config.toml
vocab_size = 1434
qk_norm = false
attn_scale = 0.177
tie_word_embeddings = true
schedule = "wsd"
MLP neurons of a small language model. Each row is named by its layer, matrix (gate and up: input weights) and neuron, and shows model dimensions 0-159. Each number is 500 + 40 x the weight over its row's rms, rounded and kept within 0 to 999. Numbers have three digits each. A neuron's up and down rows have the sign that makes its largest values positive.
After each neuron's rows, "fires on" lists the tokens most often at its 100 highest values on Wikipedia text that the model never trained on.

L3.gate193:552553504553486472533532569479555497523475512522517559496455517463473505575514454474529563523537526562512457530490485473521536484474495473455527556622603506493506524492463487431450505509460449509550476479444540514486501519561473532520496434471469489516557476453465564474542525516490510499462470539460594521479454478540494560569460520528429497536436530513517457538453506589537487594487516520490538494417516430540491530442444464525527527500466478478449506552536495440496520416564512
L3.up193:505512459472432447512444504516534480471526515465497414450549498516556469580496533482552552522585476538500527517418439470482485437493530533534523585540558494511470528528463509544604475485505456492455481502500480489503586499541558498525517459530507486488476525523421514520494495539532557557580539460559499463451519487490509478535547464446486475540435454400465459502528469511524468493514496557436428483514475500520456496458452531436542486481537428454493464488460510494413550589498527
fires on: "′", "q", "rid", "ol", "^{", "si"

L3.gate283:540468462465509476518515510507473540497540610485524545506518480473481468534552483529548516459515525479464507510478451460530539527515473486519504530500507465481479559570524488459522474562523511528528488502519403495548543447433515472490503553523508571432493560458432590445483480546540479582513529467513419468418503516556479462455507507555490492572476457520484481482506465524483364534500564496456454602514526448453553472425493494545531501480547501497494447453500443463507462420497554
L3.up283:473470412507460490533502438485505546541505515528448454560544502444466475489546494591520462403537556527542460515451515411556488525457526450519505463453455476472562432569452540536555504500552500513531450528553487460524454505505459524443468461503489552521475481473509480552461461467466497563523537526494561485443540473483519506513488478563486481501476483493532433477476492531575488554558403472476498520509507607534527451449480499552499511474525545501532503512487448431451563456446573
fires on: "ity ", "ence ", "tive ", "ali", "• "

L2.gate286:427468463462516509484456523457497500481504531520562549513500401523534516525552527460450483499580416516548504603538525543482461514504453503526529459485482548487474452535494486537542466483597464457437548472526511498519545511486511559492510440508460447543546532499549399533492573530485516579495473501483499417474503477455497484507469446510525518507517455559416464493491517450487548467494529435495507428559434486538435512464467483523506490440441456566477484562485492540473425469459558
L2.up286:469525509529512476477469468580561531448485471477464583541510480461479431576408477441526465459500489467474457498523519498524535535590511484465472472509494546510518576492553540499550522499522543546487525418553480433536547408571507463512485468496567518490554573462428522493520530495490446515481557509421453534484535604452497490490511501440501537503483548536505554498501507507513502469486517463570548556485523513516479520533520494481474453563489555428539541508489600536595507476496499
fires on: "M"

L2.gate3:429456462554442462476549480555554423513504499533479514507503439431495511496569469509551497487490408453442483502483513424527558495460471545572515478601572516534478506574527509536507543546454433503531431437435581527554530535475540529491509466551520543525516497473450510529498483521454544507493481564509472431523496494456491450475455452490543442482551478475582489506442528558473499514517484469405486509460466478525515449504537453529492493531540435550496511537485483437559454498516533
L2.up3:511456438489479515537468497453519533442564481485541488451542411384498476507526499469547531432446486405540469487572497520465508497502498473474547421547520483555478476484553541535482527494464462499447519536485494488532474536440543447542544542424491508547479502523510495523514397496496478543508564498601544502446483551484453427545549589500502539461492514492556503530583522516505486538427519482505507441453473520512444476408580500521480499491523534460488471467554551473510524482481513
fires on: "Fran", "dep", "D", "Rep", "For", "Li"

L3.gate83:524531492493491530478505575504521516456465490469465524549524473459486481445505536540507462470566493496522468465519486510526453493544533490534551531550550607510557562443561427513527489556531510547482498527537485551508472484424509472542568448499531524401468532492511516513425532441532426536503511547501481542530431439551497468469534525524534497509472561492480464510519520539546450405529556394477496512533544397497515596478497520524466425493503483508475507514476457470468555561577525
L3.up83:481524519467600533459488516468471449510607451482510523552466502505482604443541534539469515475567484476473504492509515525500427482506557536485587545529514503480479487484575444487506475515485496539491469563530410422517527497485554421545506477515492504494434484475464508558485528511445483486443503534486580483453480506409480412494518445454505455547506532471558499499556450464478486477493400473502537507549449564519439525466478523518547544436499494477505525467478478521536565488443568
fires on: "ot", "Ab", "Un", "ab", "au"

L2.gate209:468435514573512498514453416480484505554476454438497501490464565474563518552520471586590485508492537516478500516564456487512446525514523505534494487473452481603504547519472470524421483459489533478487520522537454523520510498461470472508505532511457486462464535460559531573524562603488497477554457485557381476550509453420477489469484505531551462544405574534505480481537499489468507489474455477508489414514455501527466500489528473559537555509517410479494502542508512488557549571474519
L2.up209:477473440473526474423439496522483484531462491477541570555428521532515556498537480552460560569553574459483552520521487489491530487544506529516417519482477550480518530430508494466517490510461554503497537546525526418551601443484475521441521445490439469526481526517539500480534412563536381506488493480568467478468461504417523491492462521532428455474539545518525492468549529458491520540575511553481423484514554494495466491479565492478443489457446518457467485503514542467496542561525521
fires on: "des", "und", "rel", "or", "res"

L3.gate411:462490553497498500503433459584552513490520520471550533476433557504611411475549499461529483508514508518475476506527591478529561522496512487510533471476470555502570443523484404546482506494568601500516572529462422524512475497504557521468495503487500512520520521410531490476533469491545509406538533563528435425471547542481420497559522544582541529479451478537562499463527551515526579524462518476541469488496500501481494454532541508475497480524554537447519552500527531542497535481498533
L3.up411:481532556474504463536488487532453461545473428428557441505465503470481478466534519474464464538492586513559526527479460459521533513443518483497524519572522484470511439510537431510433549542484526477496470522540490458500549464459559526530484440457561464585455556480513480458508500497548456527478475545492511468429512552409486461410582509526489514511516468572461528464490512458495523460521526516505484524529506496458541608463539523534504554473421511545435379481501460496582523523484531
fires on: "comp", "Sp"

L3.gate315:508536449461556503453530522512521476514526426491539491496510461554432484458450455546502530470525526441479458443427509536478523473480578454481503536514511528547476484503480521491530470528526461444541458544506523498547585438604525516462524464445464470467481470461470519510532423488486538463453462531526519495447493471544465531511467469427497495460502456452531480567472467496533490589521546495434526563537483495475455531546392421484534525546451569543447493450463477520586558474493429
L3.up315:464624520477467508454429515457648511512516511552495543524572512506527534519552507523512508483550519523553490471525467538476540553521518484499462537523534531558572534527518517487518545503484556428494479567486513531563488532414464461471461435498552454466486542476522422456477493556479529545494497593523534524463543470595480487536530463448480515575454492592487477460477448497540463499479478502510550533487507422497579525522493518509492437508505500476479496504526468533529526564560492
fires on: "si", "Americ", "Rel", "Austral", "League ", "°"

L3.gate426:465478475571513616482426402466474480471447475494512566468480491488504476498496502521517523393486478545501488536543541465480443504424577501478482561485452485569563422531465421504511438564555536495451557524495458525531454504536497478527523483433502470483477505461514565509472434471491446474482540445564471555530482526451501462546496540498511474531472537516526502543526498491501512475422532520551498449469534552523475441471508510400452414505564486474492500451489490428516545519504523
L3.up426:500467551527462574529432453403500475511473554463472459505442525546488518514498508496516537462487440496487474567447473423442541535461527466424469463531514464556476412529494500464431460451487471487533458424512518467440430502481558495519545436497522488466449536559458522485394525414534458496519436461461547582457501539486513500573557482480466499557552511478519462485458559523483494533490462509500504481478470522513487461463471557489543531462521494554485583465512441522546503445463485
fires on: "Th", "?", "5", "6", "24 ", "5 "

L3.gate77:543504545543575452499481430585525482502504446484493479532513483551515501500511453527535539491465538450495498549493501527489545519560527491466483552424474490499467525476511546508552532509482534483517516484446485550489532481526555451476438491477464502515472536493456517493578420564613506532532482543411470499521444445489448471540443497407428523472544538524496524513541486512486427510461568458550558493572556440556493484434409503531499494535477592529504436472542459529511526494551553
L3.up77:542434481501519540500539496536521441516471470507527453516474579503456512502506543504496465474529487439524517502481497465588526609451510525491487501482477593506470512503474626531514459535500562515511587559526496521487530521527509523487455508459558519485472570478409571447544494525507476477454508435417498523533502491529554521501512460480469472423534489512565451498502565484497510506519462522541508587558527461517547511482485503509479590504400579515493441538563468482522488481422557
fires on: "American ", "″", "\"", "there ", "U", "popul"